config = dict(
    n_layer=13,
    n_kv_head=5,
    activation='quick_gelu',
    norm_place='pre',
    norm_eps=1e-06,
    rope_base=10000.0,
    qk_norm=False,
    init='uniform',
    init_std_up=0.0706,
    optimizer='adam_hyperball',
    beta1=0.9,
    schedule='wsd',
    decay_shape='sqrt',
)
MLP neurons of a small language model. Each row is named by its layer, matrix (up: input weights) and neuron, and shows model dimensions 0-95. Each number is 128 + 32 x the weight over its row's rms, rounded and kept within 0 to 255.
After each neuron's rows, "fires on" lists the tokens most often at its 100 highest values on Wikipedia text that the model never trained on.

L10.up132 [177  75 163 183 171  98 176 127 150 132 118 128 107 148 134 100 201 160 110  92 148 147 183 120 137 159 159 180  88 124 133  98 152 122 126 154 158 161 105 155 132  99 133 112 157  97 133 159 134 115  67 118 163 149 113 101  97 126 105 100  71 168 160 112 100  60 127 139 148 110 134 165 116 147 142 118 114 153 185 121 187 143 108 118 103 118  61 130 132 102 102 142 106 106  85 160]
fires on: "-", " Mc", " W", "–", " Sp", "au"

L2.up32 [109 139  83 152 160 138  73 131  94 153 171 113 118 158  60 109 190  82 176 136 166 151 157  93 111 152 118 180 119  89  99 101 202 113  96 140 111 126 127 157 101  74  89  75 171 104  74 149 117 137  87 148 119 161 117 127 163 101 121  73 156  79 128 145 123 144 134  77 164 185  72 165 121 155 203 120 152  87 141 152 103 188 100 100 144 148 116 160  78 154  90 108 147  88 105 121]
fires on: "-", " –", "),", ",", "t"

L3.up415 [105 163 146  62  88 218 135 159 166 102 181 159 101 151  63 131 138 108 143 111 150 113 146 104 167 145 116 162 113 124  92 113 187 126 184 107  58 112 127  68 138  91 168 128 141  86 122 122 121 120 110 156  97 119 126  88 167 170 144 145 130 145 148 100 142 164 118 184 152 104 104 124 109 107 175 166  71 127 151 115 106 131 114 186 140 107  79  76 120  87 171 130 155 118  92 142]
fires on: "-", " |", " the", " "

L7.up373 [120 132 174 163 152 196 103 114 120 154 146 136  87 163 123 106 237  81 120 122  82 146 118 145 113 100 147  86 100  99 125 100 114 137 192 180 150  82 155 120 149  25 105 113 175  52  90 107 142 104 145 111 149  91 124 139 110 143 149 188 147 143 117 123 136 160 128  80 138 114 112 158 173 167 136 154 133 125 125 135 163 122  63 110 110 132 116 161 119 124 141 120 144 129 108 145]
fires on: " ", "s", "-"

L10.up253 [111  81 128 132 174 159 200  99  88 127 135 124 104  97 149 115 129 113 157  84 100 115 138 110 165 121 130 165 149 146 155 135 183 162 162 151 185 146 127 128 191 122 173 136 150 103 145 127  90 139 107 192 114 124 112 216 114 204 118 131 150 129 151 158  41 119  83 119 162 195 117 154  96 155 155 129 173 153 127 124 117 175  83 154 101  67 108 140 153 126 139 181 145 121 100 147]
fires on: ",", " the", " |", " both", " g", " be"

L5.up228 [179 104 182  80 109 156  93 151 106 127 202 159 109 158 159 125 164  96 100 161  66 167 124 116 167 115 127 156 147 121  66 128 144 136 179 123 178  58  77 117 149  98  59 169  87 129 152 107 124  89 105 153 143 125 133 117 106 100 128 112 123 117 189  97 117 168 144 147 164 175 108  94  79 125 132 161 191  67 106 175 222 162 131 149  61 157 132 148 124  78 187 116 140 171 120  94]
fires on: " |", "\n", "g", ";", ")", "ly"

L2.up558 [ 95 108 158 140 127 184 113 108 109 159  86 118 131 191 189 150 156  97 125 172 131 151  96 126 109  62 147 173 133 138 136  66 129 127 160 131 163 127 130 200 123 118 125  72 146  75 123 110 128 154  74 114 123 112 110  72 172 170 140 141 128 169 146 101 132 112 134 109 147 169 183 111 120 130 133 131 112 118 103 123 135 118  66 111 145 123 127 156 125 154 117  31 152 138 113 178]
fires on: "s", "lo", "co", "as", "ho", "ly"

L3.up472 [107 130 153 184 132 151  83  84 153 151 119 137  98 169 128  78 148 132 147  87 167  92 118 128 155 145 194 169 119  85  76  64 177 201 139  95 115  89 139 118 139 158  88 117  99 131 165 138  85 180 138 111 134  80 129 119 149 135  89 135 194  84 147 103 134 129 107 172  93 141 106 151 171  97 143  79 131 122 118  79 135 159 126  98 183 101 126 100  97 117 158 171 134 127  82 111]
fires on: "i", "ur", "iv", "ed", "vi", "or"

L8.up549 [139 130 140 135 120 172 119 133 131 117 165 188 130 173 131 134 176 163 117 158 115  66 134  73  91 148 183 113 119 149 156 157 127 141 176 175 140 114 156 149 136  72  83  81 103 138 121  90 146  58 162 117 122 151  94  89  90 151 133 182 150 114 152  64  63 122 148 155 106 120 140 237 163 159 181 160 130 119 168 163 127 153  94 107  98  89 121 143 130 135 132 143 133 104 114 174]
fires on: "ci", " =", "s", "hi", "m"

L2.up552 [146  47 122  89 166  89 100 112 112  75 119  59 128 108 119 128 160 136 111 207  99 122 115 133  80 171 142 136 156 157 135  83 163  92  99 162 142 127 124 148 166  98 130 149 149  91  90 178 160  99 169 148 114 114  93 124 140 117 139 121 139 142 156 102 134  86 141 112  72  83 134 131  98 149 140 203 104 123 145 156 159 117 114 127 108 111  90  43 120 160 129 127 162 153  82 134]
fires on: "ne", "os", "s", "as", "\n", "le"

L2.up25 [133  85 179  92 138  88 114 129 151  78 180 151 187 128 192 127 137 171 116 153 140  98 139 207  87 108 166 163 160 167 142  46 183 147 162 162 106 156  89 132 145  90 129 113 129 105  68 122 187  72 150  75  79 108 126 121 144 165 141 135  91 173 114  88 111 106 104 124  51 147 141 184 114 112 171 152 107  91 120 183 150  88 103 127  90 159 170 149  92 172 101 148 107 111 135  69]
fires on: " opera", "et", "os", "le", " San", "ad"

L3.up512 [180  99 108 146 115 168 122 137  68  91 195  97  68 119 127 152 107 122 198 137 131 118 119 213  80 132 190 126 152 133  94  82 165 114 165 167 105 147 120 121 129 124 195 159 120 144  86  78 126  91 110 117 152 162 123 132 129 145 114 111 174 105 158  85 130 175  85  69 139 133 104 131  64 183 159 125 144 102 221 123 164 129 127 124 187 143 102 124  91  95 140 112  87 131 126 139]
fires on: " song", " played", " was", "op", " student", " met"

L7.up484 [156 144 154 118 158 127  61 131 106 111 144 126 100 109 103 141 192 170 202 118 122 114 127 102  71 114 203 168 132 147 129 124 222 138 114 181 108 130 107 113 206  98 131 128 138 143  84 112 115 124 103  70  76 138 114 127 108 127  95 105 162 109  81 106  88 148 147  85 105 114 128 124 127 159 226 139 113  74 146 159 185 142  59 150 147 150 114 101 119 109 155 135 123 133 164 132]
fires on: " per", " m", " /", "t", ",", " in"

L8.up374 [ 84  92 137 135 136 122 132 158 160 114 102 121 101 141 103 137 160  93 154 196  58 216 153 126  59  85 120 142 191  94  90 125 143 182 112 144 156 112 138 125 144  16 143 142  95 157 131 179  80 147  91 126 147 118 122 139 124 144 143 165 130 133 127  96 102 200  77 129 116  94  92 164 129 138 169 111 182 102 124 135 121 153  40 104 141 138 155 110 121  43 176  88 123 116 150  98]
fires on: "b", "l", "n", " at", "c"

L10.up388 [129 125 147 126 126 134 163  62 157 169 103 110 132 165 108 164 192 142 134 145  80 144 137 112 133 104 151 104  98 110  78 127 107 171 121 102 188 190 121 138 105  95  76  72 136 117 124 163 142  93  85 101 116 161 150  73  95 174 138 115  76 100 183 104 150 171  89 116  87 103  99 143 116 126 150 135 197 110 103 148 119  95  90 131  96 172 146 184  66  76 163 118 100 116 170 122]
fires on: " at", " in", "ed", ",", " |", "n"

L5.up302 [156  95 152 151 157 142 120 147 177 151 133 125 141  99 141  87 127  47 147 172 106 131 130 120 141 153 149 187 164 171 136 155 156  90  94 138 115 138 106 185 110  29 143 124 169  89  81 105  94 156  63 130 162 108 160 134 124 150 123  91  97 166 180 112 123 155 108 127 130 142  96 151 128  98 183  69 135 149 121 154 145 131  90 119 173 137 107 172  81 141 117 116 151 107 128 144]
fires on: ";", " and", " ", " W", "t", ","

L2.up198 [129  93  90 147 106 129 123 156 112 121 156 210 138 173 155 129 165 151 128 117  93  78 116 181  88 152 191 150 126 191 122 113 185 112 155 164 161  68  94 193 190 116 218  89  98 124  82 119  69  63 145 109 136 118 146 146 120 110 125 165 166 142  92 118 140 101 100  80 119 148 135 136  35 149 140 144 178 128 162 122  83 124 125 143 154  82 116 109 134 169 154 105 121  85 112 148]
fires on: " was", " played", " for", "ed", "el"

L10.up540 [134 158 117 132 138 103 127 128 151 149 115 131 186 140 150 150 159  83 141 109  96 195 163 103 160 130 153 105 125 122 149 151 109 166 137 130 114  86 153 139 138  84 129  89 193 159 111 163 116 118 164 148 164 169 144 173  47 180 169  83 100 111 183  58 133 145 123 122  73 115  61 144  98  74 168  83 199 134 191  91 142 102 115 117 126 165  92 146  72  92 121 198 112  80 154 172]
fires on: " and", " of", "st", ",", "ed"

L3.up161 [ 71  62 130 139 168 141  63 115 171 132 109 185 110 104 102 100 124 101 180 160 105 129 117 121 146  94 120 194 139 123  63  78 134 242 135 161 124  74 120 121 139 131 100 119 114 130 146 111 140 130  76  94 107 114 156 107 109 148  62  94 152  91  93  85  97 135 139 103 134 114 120 109 137  88 182 125 101  82 104 151 141 101 122 148 152 158 143 100  88 199 141 102  79  91 137 162]
fires on: " St", "or", " Saint", "ed", "iv"

L3.up560 [167  67 125 151 107 115 191  68 166 179 101 114 139 189 159  91  83 141  75 139 111  89 147 191 119 123 125  68 136 156 161 148 135 100  99 147 167  71 155  88 120 115 173 130 109  77 110 133 125 158 105 135  90 121 142  96 102 110 118 147 138 137 156  94  75 187  95 107 155  76 157 112 165 120 127 176 136 107 133 114 131 123 155 139 177 154  96 124 142 188 166 121 113 129  73  72]
fires on: "ance", "re", "us", "ence", "ure", "ct"

L10.up425 [ 79 143  68 147 202 149 154 117 104 104 155 130 146 156  81  84 151 121  99 121 104 114 207 134 134 139 122 134 103 187 129 121 138 143 177 112 119  93 170 107 162  91 206 113 148  92 144 112 111  85 126 205 109 144 115 120 140 179 143 108 145  80 142 112  76 136  83 121 102 164 134 125 109 154 143 133 180 132 174 192 124 138  78 153 171 109  94 157 106 136 116 100 119 122 121 101]
fires on: ")", " g", " |", " do"

L7.up205 [121 128 163  63  86 127 131 133 155 129 168 181 157 157 123  70  91  96  84 147 138 120  97 105 120 142 171 122 110 145 148  58 171 135 139 179 115  78 101 104 194 107 166 103 123  68  89 152 119  70 117 173 150 139 143 151 111 120 146 144 129 192 176 121 110 126 118 137 106 115 100 203 125 149  96 128 106 134 155 192 104 133 163 155 126 143 142  47 100 146 225 166 153 140 135 180]
fires on: " ", " co", " c", " U", " p", " |"

L5.up366 [155 141  68 167 135 126  87 110 140 143 119 102 133 172 131  89 184 112 159 130 106 147 176  96 122 130 150  97 119 116 144  82 130 180 117 140 134 120 132 136 155  80  85 124 173  72 164 171  97 133  72 157 138 132 124 150 108 161 123 150  92 143 153 119  90 168 140 136 107 143 100 168 186 159 133 117 166 130 123 157  99 153  72 181  88 162 144 142  90 147 106 153 133 138 120 148]
fires on: " ", " di", " re", " pro", " ex"

L5.up623 [143 182 133 136  80 106  92 124 123 195 153 109 168 184 165 133 140 128 182 136 143 128 165 109 146 170 111 126  74 162 100 105 122 128  97 196 165 102 137 174 163 106 144 108 130  90 152 175 104 156 105 155  96 165 131 153 149 125 122  64 151 163 137 166 101 186 111 112 151 122  70 103 154 134 172  66 161 119 130 115  82 147 149 166 153 111 120 138 122 131 140  75 101 123 135 200]
fires on: "-", "n", " re", "ra", "t", "re"

L10.up524 [120 132 145 164 156 154 117 119 137 156 128 116 147 149 202  98 119 123  95 102  57  96 114 127 123 113 142 142 102  87 153 107 152 135 160 130 140 167 123 111 157 104 149 133 131 114 132 192 126 158 157 103 104  94  82 106 105 152  81  91 150 182 148 133 104 110  92  79 145  98 120 171 150 193 152 101 185 125  84 105 196 114  65 117 124 137  94 173 152 117 147 153 123  73  73 136]
fires on: " S", "s", "th", "c", "p"

L5.up493 [165 137 188  99  90 174  94  69  95  95 143 142 114 124 137 134 196 159 108 104  52 166 156 155 109 135 157  73 188 105 173 132 156 117 168 133 154 156  80  97 162  59 114  93 140 119  75 123 125 108 113 109 172 148 155 152 115 116  76 154 169 136 130 160 119 105 120 103 155  88 117 131 133 138 136 162 119 137 102 105 134 166  64 184 123  79 102 110 121 102 183 105 129 138 102  77]
fires on: "el", " Be", "s", " be", "re", "le"

L10.up448 [113 125 130 159 124 143 104 109 151 169 100 114  93 205 126 104 156 129 123 135 125 170 196  96 122 183 120 186 126  98 145 145 145 143 133  94 108 126 120 146 127 171  90 126 104  95 159 173 167 122 147 111 103 178  69 129 139 160 154 116 105 174 198 102 116 144 120 153 104 119 137 126 121 155 152  95 120 140 130  32 137 172  84 133 173 135  53 116 134 121 127 125 127 144 120 145]
fires on: "-", " Mc", "li", "as", "um"

L7.up327 [161 161 171 163 104 159 127  99 160 118 108 141 139 129 169 150 130 143 144 161 121 152 196 147 127  89 180 146 152 146 114 107 113 129 170 156 136 168 124 156 159  69 121 151  88 107 112 150 150  62 120 154  80 173 126 106 135 112 144 165 103 112 202 129  91 133 129 119 171 113 120 226 134 154 172 102 199 144 159 105 179 120 111 170 176 151  77 132 140 154 194 103 120 153 128 156]
fires on: ".", "|", " |", "\n", ",", "-"